config = dict(
    n_head=6,
    n_kv_head=6,
    grad_clip=2.0,
    schedule='cos',
    seq_len=512,
    train_tokens=169500000,
)
MLP neurons of a small language model. Each row is named by its layer, matrix (up: input weights) and neuron, and shows model dimensions 0-191. Each number is 128 + 24 x the weight over its row's rms, rounded and kept within 0 to 255. Numbers have three digits each.
After each neuron's rows, "fires on" lists the tokens most often at its 100 highest values on Wikipedia text that the model never trained on.

L10.up641:137166101129087130130158116087171125120116141094131106146174149145167169117126152132145146109145151146119134105112142143107110127116090121138125150118072107091159126106139152105109101186105113147144102145084111120151121144127119119119198121124107115142119129136124142127125160099117137153127127104105133065118105115090152164143133155166138092103131113167122097178142121177115157177178134106106086115157135142151123123143090095101136092114103139151123159097104102112116101104126141103122128152132122155129125150103085150129125124133180138118170107128133140115136183125112094151
fires on: "ed", "or", "s", " as", "est", "ing"

L8.up387:124107076123146153127135189144134152125141083123106120113109164151128114080118081126147145114115145139141168112110140131106169088162136079139107125139130107100132122104113137124119119119127177112140082145129103155145125112121128185108102161139103139098114153137117130143111147130104140177151125178084114136102129060133138163152173156114106121125122120148146159117141154102155092077147108183138113124154125097136088158143128124105122142115107108163127125134113099110116154113139146150120135107143117085129169146152118146142086164145144156106134128124144076131177163136092125109
fires on: "t", "000", "d", "7", "ood", "ild"

L4.up101:132137131127093103115173093113125099072159126138119124112123147117126122124121157145084114173118107143109105170143112143160101145095134111074139121113161141095118142110113123103141145122110128182163119134102145126101135150160151142136142134089155136184168120138113158186180141156139131125123068091104149112116108127116141161149149139116135102171110145124116153107126110190156131132100132148133106116133106106112147102154121152130130109182157099056126111131133085114108127153146092104132126124117170092118139133169084150137180129149121125143138113143120124093127149116133145113
fires on: "==", "t"

L11.up208:130114116125104098119125133088117133158117126133091149094148082096137119155084145086119092164180085140082143148152170160135160118066178148078095149135162120152160124104156098119137110125113091111097102108170130094133150158157130136136140124093065145155110146171127149166110110124077127158103136119143096129112139116157126116117189130149132132089109102164113155176121131100098123146107136099143136122164140111110142116135081128108116133122127145128147147120127113122140140120174101140104142174122144114127116118148151143130135129172125124147134107139100142132135114146119163140
fires on: " be", "ab", "n", "b", "e", " 11"

L9.up273:081105145157132107100099103118128160072149108160168114130144192169144154160143110130123161111150156122146114150125113093099126126109100146097153090133119160133130079091123117143103138139145127144152135173161091151114084150164129140105141122127151109130080140145087091155139114130149139057134118139113114137111140144101145120148118127092128112135109124135117136151114121168137101107166198131109165122140118155124151116121106125178137106102162101131124189081149135113146093084124130139145117176127133138142136123114122110143124113086133124175128143153131130111138104120107130150
fires on: "t", "h", "p", "as", "s"

L4.up383:134094118134183134123123154112176112124102113092113121135183144103121134137103113167151076129115180134168114121140126144125138143135156143110122077112132106127120092180107159172106163092069146104143106109129116149133095139126157124171135113114161093139130188160106100082116143130172097106119120158142110160121104135116169173152117131131130125121117137146146139144117130128151150100137113141143127123134098133130130148119128145152107131114125103126131125154090146097133184112094136118194101096136135101124145116124138140137139099081100150092115090104146123118156106164112088096
fires on: "i", "ak", "ic", "iv", "if"

L6.up300:165084119093092129146133135172131186097122140181141146107137151149109126159133098128138120134113122114133100150136131160099144114164138139147135084125110145124142155109097139111150117171116109211140139173069139112112162124087112125129118112116121145143129147107124115127139142124096108177143100097115145152103103162118076155141129119130123147137152178097129131124131105088118079102103147141117152127116107127103146124138127156113104139078154103130131121131111114152112151125095107095134132150150149054133111096128112128165142124102159158145179165136122136158098115132166114107
fires on: "is", "ar", "io", "ill"

L3.up100:139188117129121136118172133086089130119153120116117121131129137158090137169175107161132134117132136114145101149123103129109095131130121132078157134110110189108146116130126161098156121140140112130158101130134157107166114146108134097124140088092121183098127135118119153104099138121143163135108089143096129150134155172121136089099175136105114129097130113126129171113151089110148090125091134122108134132154129139146095116137128083134135111096142124132114117164106142108119105072150143173115149175120114126117156156194117150104083121178122117100157105148155142162141169137118151130
fires on: "at", "e", "ed", "n", "en", "ing"

L10.up256:132159171126143088116131135171108189167142076097164119085134212102122093126096104141114141118108101169111126139159145118135131120095099148147106118133148125149132130158116152103178139145153138067130098116115111124129091126124163143127123150156136135119138129120113109120145174088175132154118128101145125100155118164135110120087120142168115127153137136121133145079161119128076130127112092132109126116124101143153127125127154114117130148097123131123129114110131092091113105110111114142194176134145117109146089140130146134137102108116169097137149178132123115142182129114120155110
fires on: "od", " G", "as", "id", "ans"

L7.up669:146158143124133177132105155119154171141122104140141131087112113125125130152132155134135101116138095144133098140100109156134194074113129149131109131193113103109124081111138155140161126176144125132127124123135132117122138114158138131137094137155112133136078170111167117144133150111134165124128146178116102132130107147105083121142073164132154169104104132138117128134126139139128122118073127125114139099067148125142136156116143149121130141081102094102144125108079121144196140162110122109117119118156132171135131120102084155109112148130134104104164111091127128135122081120084083108
fires on: "ip", "u", "am", "an", "ul", "ang"

L6.up649:144154126146119116083154077129125108127128095095101135122117107109140123109093154102129131074132133172115149136132130146116151102143086108125121141134162122110131160125141155120170106152132126115153140135105110126115138097135109113111153142162096147127148188172132136093148171114120091166147127155139121092123170117094096131134119155165105125121126083079135072096170179126098171165127126138072144125159122129097141123138144129116158087135135134102162148143150138114119174103140103143142141137129131100172097108092089123136142114116142124118185125128116130087161101169143115144
fires on: " sup", "or", "ad", "ar", " per", "and"

L7.up693:191124138148142101106134085082127097094112135091143074136155140115134147164096141135146155115128137127102170156143097125116132146132092125124134148110192095100113120113121155132138128163110139155102121136096117111092145103112124121118105087164110121154157102171099102158122161155126124131134144101114123123166118170124092105127113091153127139160130076132146117150105154143143107161109146132117147094094094150151120114109172109165141111142120175159083146100127113135120166141185146116115148128136104104110118133140131162119131077086100100078128145091141144146115120142141125136
fires on: "ur", "s", "er", "if", "o", "r"

L7.up429:105087117121119148159145197117093202095122157145135091111124127127093138187121127142106163150107147110122127140091129147095125114097143138145091106129118142118064148124146110111147120173131136126122095134129119146153147158119151119129128153146134111173101124165080109073121099154130136137148151149146147144168152100153119067178096107154128114148100089142128155119127105153120123135151107076118130087123150169144111157132131110148107110163122102108144146151129132124127138088126083116152119114132128116145084130158131137130120144140113122110144123130173094130123141091167125092
fires on: ":", "st", "ed", "f", "ud", "red"

L8.up100:133130090130106139099146170090114117101142151125147096150138166114150105162140096118063136114121123135129104167170145085154109154094089141146132159103137180095136139118098134121147135105186097103154120148111101141072108118119196139086137144119132117111133157159112139131123119118139118081115133145151135117137124142081134150128127142102087132127108116160140120144121117128104156129170113102100072144117154149162153147102129142147132140154122097129125156132126129120107094107110146138158146104111166133116130163133183132160101141141098122175123139130094135082143114181127135089
fires on: " with", "y", "ost", " of", " m"

L6.up673:139108127122044118140136160070136133130109160100127149136109115115124120154163155083129124105125090137158137121141137175128155093156123129151126119155113106153114118143117171186155135141126138164128147152116132125105135150155115089120101126174109067182146179136099071145136112124095119132127183145205134130134125099129100128141127131090139122097106133134193141129104085153142128130084140117150146132140137124137151127144140121096134137094126136132133149097114086181122138104117119107110142142122156101106092136089107115090150128131130146112128161115126132122125160145125128125
fires on: "uc", "as", "ec", "duc", "ri", "it"

L6.up39:115118128140133134119114163097140091150115154109117202127138140109133055138132141093118118156122146112140143132107116136144176133192135150106117142103131144122116087166158151148075122139111170164143139135121092096137099112152124128124110109124123139139129117119127118125107128159130150132121112135112143134123183128121170161122129144113134158111124123077075160134113097130122126137129091149092117153184142130137147095109118149092122104119130135186155088121112118103137146156139077078132069128116137111116102109190124139127111097140169140154107144093133124093146132110151122173
fires on: "en", "ia", "ore", "ide", "ite", "ome"

L9.up59:129098150101105116142106099110128151110084129123087152125125177143138138111171179112127130111105149112113157076100145155142097117194097107155143115181090135129127142151098152136101093149142146170170133132118084120133120148132091169152120119104086143097149087127135096108132083130128161124113137134142140111104137141143166136099110127164129128089127152123161127146162135122122112154113134125136119139174163147103100099109117139138139100120147151167146166159082125136135158124101144139120086137148093117139110098150102161112115126128161090098136145117159158129114140192105111130
fires on: " R", "c", "9", "R", " r", "8"

L11.up114:138118144123113136107142113171167105145146136123139118149097144148102113122131147155115109128118126093140137145169102144138083122113103136117108118142121072112156081125107123142130155159140139135106130119150117158130121164173170141135137122136078100067147114193130151172097099132149175136108120113102156142116140132093137098172107087143148133129132095153085100088137143129105110148122129135111107120170123148116164127167122110146109109107160173143139134154106110139161111170139108152172162133141155084127137099147133117108116131107091120110125191154163143128118095143112089172
fires on: "o", " m", "ost", "ist", "ar"

L7.up480:117127121115122136147144117102146170148112123125071151115103084084086069148085122142161125152124128065149158134165106126109123115147124107128159164126142132106102141152109105091078106158146136116152143117129124116154132116140166149154123150126147140090166107141122081124070128132141132125110099153187113102093138139133143133142143111131120146091136119131126117163161158157112086098119106123129128164136095150127129116173129096136120118125154108135122057082119136130118164168134095152110070136123120150118118137177151170091114130155124110140146135082138132151149132125134136119
fires on: "e", "le", "ome", "ce", " le", "ore"

L8.up249:097118156141106113117130087138133142099097124117132136153151125128125159101150155136109129109127170121117121136120118127148067173098108112138162150111175155120111131137124138135077148148176136076095124142127131113093119165103135159089115156109099149111119109125121096123149114145137119071134126111142056148177087118118132132155127151097074148117159093136111128136111173115097132176178130150109099125115142127076154149125145125182153121139132171113123151138143153134114142122153104152143146139151138157126133128120109105167140126094114107108099115169133145122126071142108095159
fires on: "h", "s", " Th", "b", "m"

L4.up417:144168078100134067164157160169121129091149127094129147114147166145097110107153141119144148139105151144117119160115128122144110119167132110141118112134128104119169128088124111105114146151119094194127141098115123126128110164101139104143139139168072123079173127126148161172137145116128156117123137127117151124083143137098133160129156163133086120083146120135108133117104150119084095146107147102133120142146101122136163117159131099106127112084112117138159124115114130086148150088107108155162126078173132168127109074123157138167120168110129110150147136144161118130136105142120112137
fires on: "on", " all", "ost", "if", "up", "ar"

L8.up203:083128124084109139129086091173123163139114122133155157132146099175101156142137165159156127159126139115130171139168117132138164121159092128137108125164139132110119143158074164139127137138088138186111135162161109110098125110116137126131149136146112142125106114115096105093096132120093126157138131138115082079088085166173155094122149123114137152132138103106164136130132103140093097129071126122145138073065134132102120104162107118112141118130125112167160176121080127146130134106104145123138125149129122143140125137094135198102138124130137141146118112116131106135144107128111119103
fires on: "r", ".", "9", "act", "R", "m"

L8.up630:118122105163116182097121136135119097176140143135127130093136141140094115124098157173106132086190176129165146121132116132154152148105115096158105153113118131131127122159163134125126151197138109078079138161096088128111143140092104153160125125100132161165120107144150140115117141128127147115094152187128115189148126153121117133114148125120133137099119086061132106123091125106110133103138114122171122107140112133150132124112114104123118062166160156105159109108113164090108137137130105127122128091125145121127143086114160117135157120122144130123082125143107127124132102142113102121
fires on: " st", "t", "-", "nd", "v", "h"

L9.up249:170113113139120102134082107124138123123104089143151106117167121105118063142115091138136143151166154108109187115118149121144152144152099126164132097145145162113137105132172159144123137133086132142130152135105118126093132113140124126177122111160108123133156146153090094136091143146102107133124142091105153104133107098147107110119141097143143180120096143098141135126103158107133103125144183079160126127120100131123156076123156116178140155132138152159137133128127161138076120099154111136131160099095075136124103123103159151116124157163151109137172135093134109132167092132099103127
fires on: "if", "o", "es", "ing", " but", "use"

L11.up509:128164130110093110122147166093149123118134153103177106120100138147115150167145112102101115167113142150138157123140130140129102108125130118126140077104108143123131116144124084142153136180166114128127104171137135157153154100125104149149109169136145142148119086131089161162080120120083101123095113090114133125159133118149144175101113143111084150070125125109111162099129141122074126141090141127079125100149135152100126134107135150095175099152150140141139119194125091135129104087121131145122133151179116158086138095114128153129135127120114150088150162162142121143129142137114151140
fires on: "ur", "-", ".", "ed", "oc", " C"

L3.up303:120131120128082082139081140150163137117124102128121150110129141120118152101104102115159122131135181142149096120164129104178141143107164113112145093089148137124123142133148123152122110170153123101155121121090119138164116122107113161183131148113125148169068132116120096137113099118136137130132142153115140115119115150141132138103162168136084150176118090127105089111111118136108111110102130099155154172092122142108164102175167138163127091104115147092165107139168156133140165131123130113143095111120091169117105117100133121091162139137121140142127161126142152073119096180124112154
fires on: "I", "ou", " I", " sy", "y"

L7.up344:144109129114083126104161162164147098094145114132117087071163147083154095124143101119158108122176146130151177131118152130122100151114104171164139135091133124128158128115160151134147138136130118149151116129097160061160137126126128117088121078158069113154140121127132113126089153157129132125101119131186091136144150123143119146124144105079160123166134124155100162086141100103083152098107124108139130149101141118145146133161116146123169132118141157142141165104126122129152134161151108134136090137166098106098128140120151148096118120111120154124101115159130091116112135141104094157
fires on: "re", "es", "ut", "r", "ber", "er"

L11.up100:113128126134126130133100138126113089159127109112096102168173101150147114116102119151117100153151165140119112142134154077109113094114141111124093136099191156123097124147113088205097139133130157100196117188119133096122134116126100147139123163120101171164107126118182126147100127137150122153117142118100097125133148129124131100151151130100112133160147116113107061110114148126096084111165105150147107107118121138128103123161166127169108150144128106102101104142142139141129117111164140104166165113155158168132149117118113112129140130132156102113116166109125150129074138121127148132
fires on: " I", "I", "h", "'", "ver", "e"

L11.up313:133160122155126154146116199090129110168103175087071115152107153111159140100139131128156124100152127128130145136129167135122166162114135130139137127146148140121091087126103131140084165158117108130118095165100131139122141148131112138168117161154078130143127119142142138149132125086143126125150140154103111111118114151120126122115136111143140155119107133145110056142179121129121124118128108150142094098113129110184127081137103128130115099074152094126133102169136093127132184149161111097169138092144146102111158140143105104124134104097116155158120154124155094150106116094123091100
fires on: "e", "o", "'", "h", "u", "en"

L6.up70:159191136149111119117155120099127114109107138130117102115092114127140115135171145119113073097155146119098137121127123142090115173141132149109133189074130117065140116117168131092110112176104107121124111109120109117089095159105124175144101112072117171101109151132104138146106163108104092150128179138159121113160095120123105119105125150071097159118123114166141095116127150110171116104137168112153119124153092155123119128126127110111137122126124086158156126144138136104132071134106119142127158160106136112115125139137141156115116085133154115116150150145148121170145121131161121125
fires on: "n", "ear", "ent", "ro", "h", "ed"

L10.up131:132134119149126160109136127104154164120119149148102139109136089125100127155125162149112133159134092164133137098112117108100123163052152119110047131130157116131132096154133117135121131103147132068095132135129168118141160137128141127121147104108102141123170169147115150167093139153120093101125125138150134112110150115113110160154143135102129124114125096143063142128099176116117063128099151121152112153192118119124122127102144103133109141106157122083148139141139133136097087165128139147180126148109151169144177111114137142144136125156104128135127104129113096133152101128105094087
fires on: " |", "ab", "b", "f", "|---|---", "|---|---|---|---"

L8.up210:136144120131150107137137137125132115153130147144104126103110134157172148153131162130129128126146177106106115144117168110173084141121116116125128111116143101122122129137091169128128145157148131127075146148113125128125127181110154128130148137054150146124114118102163075140077115132132137110149128104143122110116142088106151148097126131110166114153136140132085094167143059129141119127102117105130129153191088127130107149134142138127127163131140125097127134170160153124126103107105157111128156203149146037097115129141168097121128133129108143111181121139122103114112144150138111135
fires on: "b", "v", "vel", "f", "g", "st"

L3.up134:141135130137154136182159125148118186132088130157121112133113137132116131119148140174141110178093112137132118139129149109081091124076097139124106152147113146161115132154125116101108128129142116095126138165186153118152111117139168133097157193153114134093089120129164118103140185124167125126105107114116148100119115140098102128119135130188132118109140124121144126106160103155140150143130146121132126108128134166106132154108115128124112131163140105095108132108089081131106124120136137164125109096137137085159102138134186117107105169148154078114135075087120089102142106148143108093
fires on: "ch", "as", "id", "ors", "ay", "ical"

L4.up205:115110100149115136155143135152108155113096118100114116137100128089115128119101190127155144116142111158151127137146114121162103115141119126123142098109112091125165138105096175117184117130176171132119132123145134130117153094149157140136134161133118111154173126104156090098140118111127115129136103066072125138145138175127163123074147163122154156082118136121137112100146182144099115123123124120134087144175083144110149144155159127095147120130072170126152124080145114127134167123132136133148087142114133127127137114080072160095119123136121134111150138133083098128150136128122126113
fires on: " and", "ad", "enn", "or"

L8.up470:091127141118121099140097136139122109147161148128105098120197112107126106106149106135088123089138135182151103137114156134146110081149151139126092126153163105093101160142117106166108136131129159112102129156099148149133133173131116170136110148102084135138112124140110084109163099148119141161137132139153121144136126141156105135158148129135062136147129143133115119217116177146159113139150130125129136162130134102081122121099151078164141135121110120132154134104138186114116132113141126071096125119115164105157133133113122154145137123140086135114119100137133080126156133092154103132
fires on: "f", "z", "t", "b", ".", "m"

L6.up120:135127108123112090101130126128138141106141161139165112093152090145076137138147124129130116137161098160111165133097096123154158154155186112121091141142116134133115133099134133158116111110126137163118109147107104116090159142098124117129125130097154109127108147077128111102138097105149136117118147136170124144115165117140141128134128133137145149131094151129124127113112178123111101135106151130084142127163150079133129089125154138050105149105186144152105138106128094172136154114129083126155122084093148122122135109120134128192100092078143120126173154127144131158120154128185088151
fires on: "l", "ill", "ar", "ug", "ll", "n"

L10.up415:126133121114110136149123050113101156096113156135172139109151137124125137139106103113104102098112134107147131111118136103155143115097092133120165093126134164119149144153153144099141138150106154140171115166113069131120148136112108103159146094131179089133111116155107124133119126183127126084117133064139108085127110138117124139140101142125163149172159158176143127131125136162099148170131121129119101163171138129150136126168113138102113079098130089129124150103152098145109132138133107124102153135100203115123125126124122155137128086097147159107136097152127131160141140092119157110
fires on: "ing", "s", "fter", "os", "p", "in"

L3.up563:096093124148151126149106117147145164112145158082128114106089123122156162157137153140114134164129139110135140138070161063111160152131150166139153124122157138145150139134102145142099123127121138087127130156094084165151112100136119128149104171103132101140104100164161138118100128113121133105122145178151107148129159134123138086173155079112122125106114125099122146165131111161163076135119068116126162112109176133122164097108097124125114124147104133109095121129130132100098127171136126109157107106131102159104167089143137136122121127122144135134107140161153145068156106158136120101
fires on: "om", "i", "ity", "im", "a", " 18"

L10.up666:122133130089162086150088121093131139114070156117119098106127140137162121172151129165152137128135142130135167131121096160139123116125132148138157124101124070092167128113109108137132125142078125124149130137117117108121081117135137127140153131158143094160131181117151154118118133090103140065071156103106148110109117141144106148151165140101161113102107139137103115157168143123125080116185095154133137134152124118118113123155116128120170106089125139135120167125144152123132141144103157123160157128147093198125149112112068099156086120137136150137149109127127099129142126149162151148
fires on: "ed", "rib", "p", "pl", "ab", "est"

L3.up668:122111127108141101145152125095132144141144112115116121122160118100146128131107120150107107127165130132155130147124150124093118098121089111186082094194130189144142150181125152091137129163159120108137141116145128126128118134113166118120135115147101145089134142127105125090126144160148143144132119135107107114143156120141115154153130089138105131116106105117141147138137176125139138100123088143140101127183137167131069141145117142109124167132129129113103086089114153132151115117194131143092156121165142115156107135066120139135122157122154124165146099090184071121168172127155149120
fires on: "or", "k", "ch", "ors", "ime", "ers"

L9.up336:119118122189105124110107157079154107173133122123154114166149131101106116129116129167134166119162144119122119113112136080130111149074080124123095132120063140106106145131185124154135111129112135108107142134115143152108159154054124155101097146103116115150132134112132124131094162160109132113127117126125144117140109133156126121109122166129155163167147095145138122085133128166118061094137132161141101124155120130205110134140121131161145111092118129116148117112122160118105125106135112154158145178129127131145178084084149120134127127074146117156120133118134126144126128126126096105
fires on: "n", "st", "v", "f", "ult", "nd"

L7.up12:104151164165106125115119123134160108115113144168137159180121153130128107112105120121120125089114093141129190148134150126161123102116133121114150159157150150138099123135150138176144128163097132120142108120112120151119154128136106150143121150104091141128091120171072156085088103159148117109098117106109114148138129131179147116117165153139124119126132101107095130117094108126091095145139092143110119107139107123121130132099122139125140096131175202121155153150143130144077134120126092126096133128152060113146104138119165155119171096181131096102132156130091125137150109107109081128
fires on: "t", "s", " st", "g", "act"

L3.up511:100107144108148136140125129144066190141158147116071106144157112134125149091153168109122132138120133088149140106163179144121130114141140136153121136146129143130096115157141108168111081152099148061146113090109113177132123121093150121151154104097132086149129113146136144133126133129108120123142107108174139138140095134147156114117099146201124108135102110170134126089163118133157087157149127109186116090115142127121142132119152125169133119143136123095106156143115105109137113119086118110108156095149143145168130115148105135135102114161122098139116146090108123080110110160131139100
fires on: "iv", "=", "red", "os", "ld", "ud"

L9.up550:124165141125082103144131105104170127131131115091171135127142164137141123120128126116105117126093135163093125150119158132098119126118125146123131099149162086105095110111120109116119129113107153161108084162101142087114130140105129161076168134179142134172112113117128095122144130113141125124163108159117151066151109129156144132139126143115158100155080126097123115120158117182106141113152099155117104101121159165138155047157115140129146122130118078141155123155140110124108132151112091148125100091122131123089125132124127095177096159143141144141171112137117136081144165130105133171
fires on: "ent", " n", "ed", "ot", "est", "u"

L9.up656:129134189100126132139109127153114099168151137134117142133130092175110113152146161108134126107172140107165104184143175125094129103102141085127134188123154126153114131148083074088060142167113118091138108158109097114104095166117161156125105122131093139135141147121133125130117116149145153199154106125088145134149117155130130103125120156106084114115156121105125176067113143101165146118156143149110138134118117130135133132142117133139110129116148121146166128107133106171135134155107140156117154134115103103155126125133164133136140059125132107130130116116160127105108116148135144138
fires on: " n", " 200", " 5", " Le", " 8", "le"

L6.up660:110080154115157121116107142179126176094133151120115136157130113120122117143156145153109113096147107109099142142137158134110134143122144100083123157139110147147102136146150131143085145135114179095117117108119140130131160116116172123094094122065115142126109090142174132074146122088124107116166114120159124084093173156114140121138108136144100085095105114105155104128168092122126134137156118131172081121100156128135123150120104112189096126130096147101111089141121136165119143124146111125119181115157142141133098156152143141148100119134106158144128134126097182087125122127141088137
fires on: "ay", "in", "os", "pt", "ld", "e"

L9.up373:145128114147132126121123101112167139141110159119145149146133119149122125133107128125097096120135123157129092119130134143126129121104085109154118143117106118116131129091118165116116070155178142117117112124148165154109122132119100152118092131128118117089101133109131123202111116120149102112086110160123154121150087126074121096112168150103125117151150127175128143130095115140160137118165147143057128079098114108123138082084124123156151127125185116090123123165151113120100140142108145118117176098146160126160099168143153174131155084123099112166134140129133171124138174165112135097
fires on: "o", "w", " of", "ost", "t"

L9.up281:102128180100124155136122104154166131124143097136142130168090123153161159119132126137108134090119132104121135152098171160170142160076091136121106159120140176124144100170130089126127172124138150131113139146143139109112107180132156103123100099086137136108083101090131081112097125123134142148129139117129116125181144067149132128128140157095139140104160112142117144135109092109145084119132113183139162087172142153122147106165132127127170156122161124070124108124109107108131141102090124102126093115113173126125135106123129091099112159137154135105118106159143144153134120146144122124
fires on: "b", "h", "|---", "|---|---", "l", "st"

L6.up60:122153122112124155084142133135148124123162104147139092132123115125097165145127117134072094151134086151130136102122135151176155066092109106149131122146134107155142097138097151144139122165164132128137167093087166134158117143075130119122168141120145141121161125110132122157133169112114189148126145123152083133130129152130131100121150128110102116130154128097108126148152111113143122144074112151124131144104112124083130127112105110097129147126142111118133122127121128131184118209132168126102108101164126128127097099111127096110105149139191061124133172100118106118140117149142163116
fires on: "am", "ost", "ap", "ip", "enc", "em"

L10.up493:149164140077103105137108143168137095099089108097141130096149139139119133113101110138074159159137118133121135124119074101136116116117117073094129114113132167136138085108128111152145121150122141170161153158161102114136154084092114162159089138107100112148123130150182122147133082112116139151110138117118172128136124119140164149159143103105086134102139077108089096151118142099125141112102138136175113136133173151108116121168172112142133121114107125106163117097133116152097155126140098117137134167097128145126146142137121126189116109091144137102131161144145161146134135169090129131
fires on: " I", "ey", "'", "-", "ah", "y"

L9.up53:087102089075171147151154137124091107109200160125128153109152119112094152108077113174131145131097131115194105135137142113166128156112113111105122130131111126090179136124113160137176128146120131107168149145151143146087132089151131094145162129115111076078116098173112137127118136112179119088146120160131131099145134116128167107118091119122067116130108120123144134149125124121124110140119103145132135140131140111147103137135138123140136074111131141118193122159106142099146113148119102112121099169104120142155150146157109120111119111119166152104111157106145136119125148125135157118
fires on: "ing", "he", "s", " the", " The"

L4.up613:158137108140109128121137065118133074115091161154129152134129163101114161155129108119089124160158135163176096133160144126104147103121108073087178128131148105103114134149113175153118165133100115106140123160100113121129132114132160146126092103089151113148120085111091137126170118158109096150133100154140121157160126115095118084135121109112141122150142120109149123102118114157138155103175176138090075136121131116126105147149127121142157110158148134119156100115141115121125139141098112110158133116092119086136154172118140157122153141109145088101133118174137145101163147125137088167
fires on: "t", "to", "s", "mer", "rib", "ound"

L8.up91:125088163163128149161119127149155159097102125084131171042108119129133156151157117119134131150132184106127106071094160134151167115116122165147102144159137112136150136115100116094117142114088134123142121163150116142092140119132101104127133141104150140128144089141113175137074157110144132103147101165149149120151136121178094104085092130170115101102116122102150127112145111144144125152114112151132151146135188135128153146143151103172116151143132135113101128126128158152084130109137075113164124103135139123121113136182144083120122131091153134097111115136148120116118119108103135140
fires on: "a", "i", "is", "ra"

L8.up55:177125139125159131138131131108144128103076108119178108129154118101149153124134109172103089094136140082101146133113107115161098087095085100137158140095113117135203158110148136129116101130085167148168142149126089143151096141137136162153117142115146110117128136126121127156131131099139115150126144116138125063108103133142120143142108140155144185141134097105125115118096155113127153125156126073128153121086101107142146120174107104147182189101128160120128150145111118132082135132168118133110117107156115138160092135090126128111078138115117134129164132087117121139119124134112122136
fires on: "ed", "ing", "ar", "es", "im", "ers"

L3.up167:131099094145140098125091191100169121174101118117103166131156080098101102164101170111136144121106143139066114130096117131170143119155115142139133116127104119168074097105115090112106131095118115130136130164144162169077128150139090187134158138135130118113143105084122157144165107103083153135130161132139146132116119101165148114140117173163124143136144143135139148107095161125140154121129123133118120112118121122133156116102148161078102156123145161146116142123092088112123103129094117130141144107138127152147126125145127140084096164101116123132112092096110099155152148129150110152
fires on: "ot", "ased", "ant", "ect", "il"

L7.up53:150135138110128107121144166161128088111145124123098118084165172093176135120133129101154088179131121129124151118140122120116141137128158104134159105104104190138130121140128105115109127127132171145109123149092165104113099091148138156137106098138114122168112106117144124155105116124142105145092132114109147151154089116125114140142157116119088127106105148146163131134116121152117184107124125056134105133135162113134150186114130153142179133092105116152133134142126146118068155134194137109148132113138136080096143135131133084121110109094103109120122162099160156122143136125126162187
fires on: "r", "'", "c", "es", "our", "ec"

L9.up585:115081083097133112112165123077146107103134098085159177144171111159149127140121105141130149103105115122169141097154125148115120098156119151117152134116145142101155192137157181125152111153105128155160143117123063155099136146140132081137129162082117149131092131155145116119144129140168116140126124115106109104099123104157100125155130097101143140145118158142144167082120113113124075114137132142113109118090116105186135101137170127149127105139100132142164158146108105111143112142146094116097116164108115106140129098163143132107117146164122156118142159121137132095128109118152082139
fires on: "ing", "ov", "he", "o"

L7.up469:136110093125153123113137119117154159154118156122131140139112131140120162140173102132162072108126174087144097128109104153137132105130112131157124173130112103177081133138143136127104109110090100141086121157144164083113127139118122175126102136142103156128196144127148159132107115126091116086124154171167091130123107115145087143133133139150140116069103101130145115100133098154120147118122134161157117116124137139133127097142149138083164115096072129152093123129159099153110147130115148093098095115116145134156150158098094140086141124128147132085112111161120121181125156128133154101
fires on: "ul", "ce", "ec", "a", "qu", "it"

L7.up598:130131109140141093160090123110097136088134102104133114121147146084067111121150100122147145150133110104145126118083127122159147118113089136138155119124165177109119129129136128105110089151151113146087127118084152135067176119153145132130131129138136102135129111131111163142146119111118111113141100103133129137117142129143149091130158081106147162139107210183134139139134139131133133114138149116143152098135115156164142103136113109172167123147108163114105118085118153107123141104143168152165137124108133148152142131109097144115114126189139101133144127115083125140191058139151107113
fires on: " but", "f", ".", "use", "ru", "ough"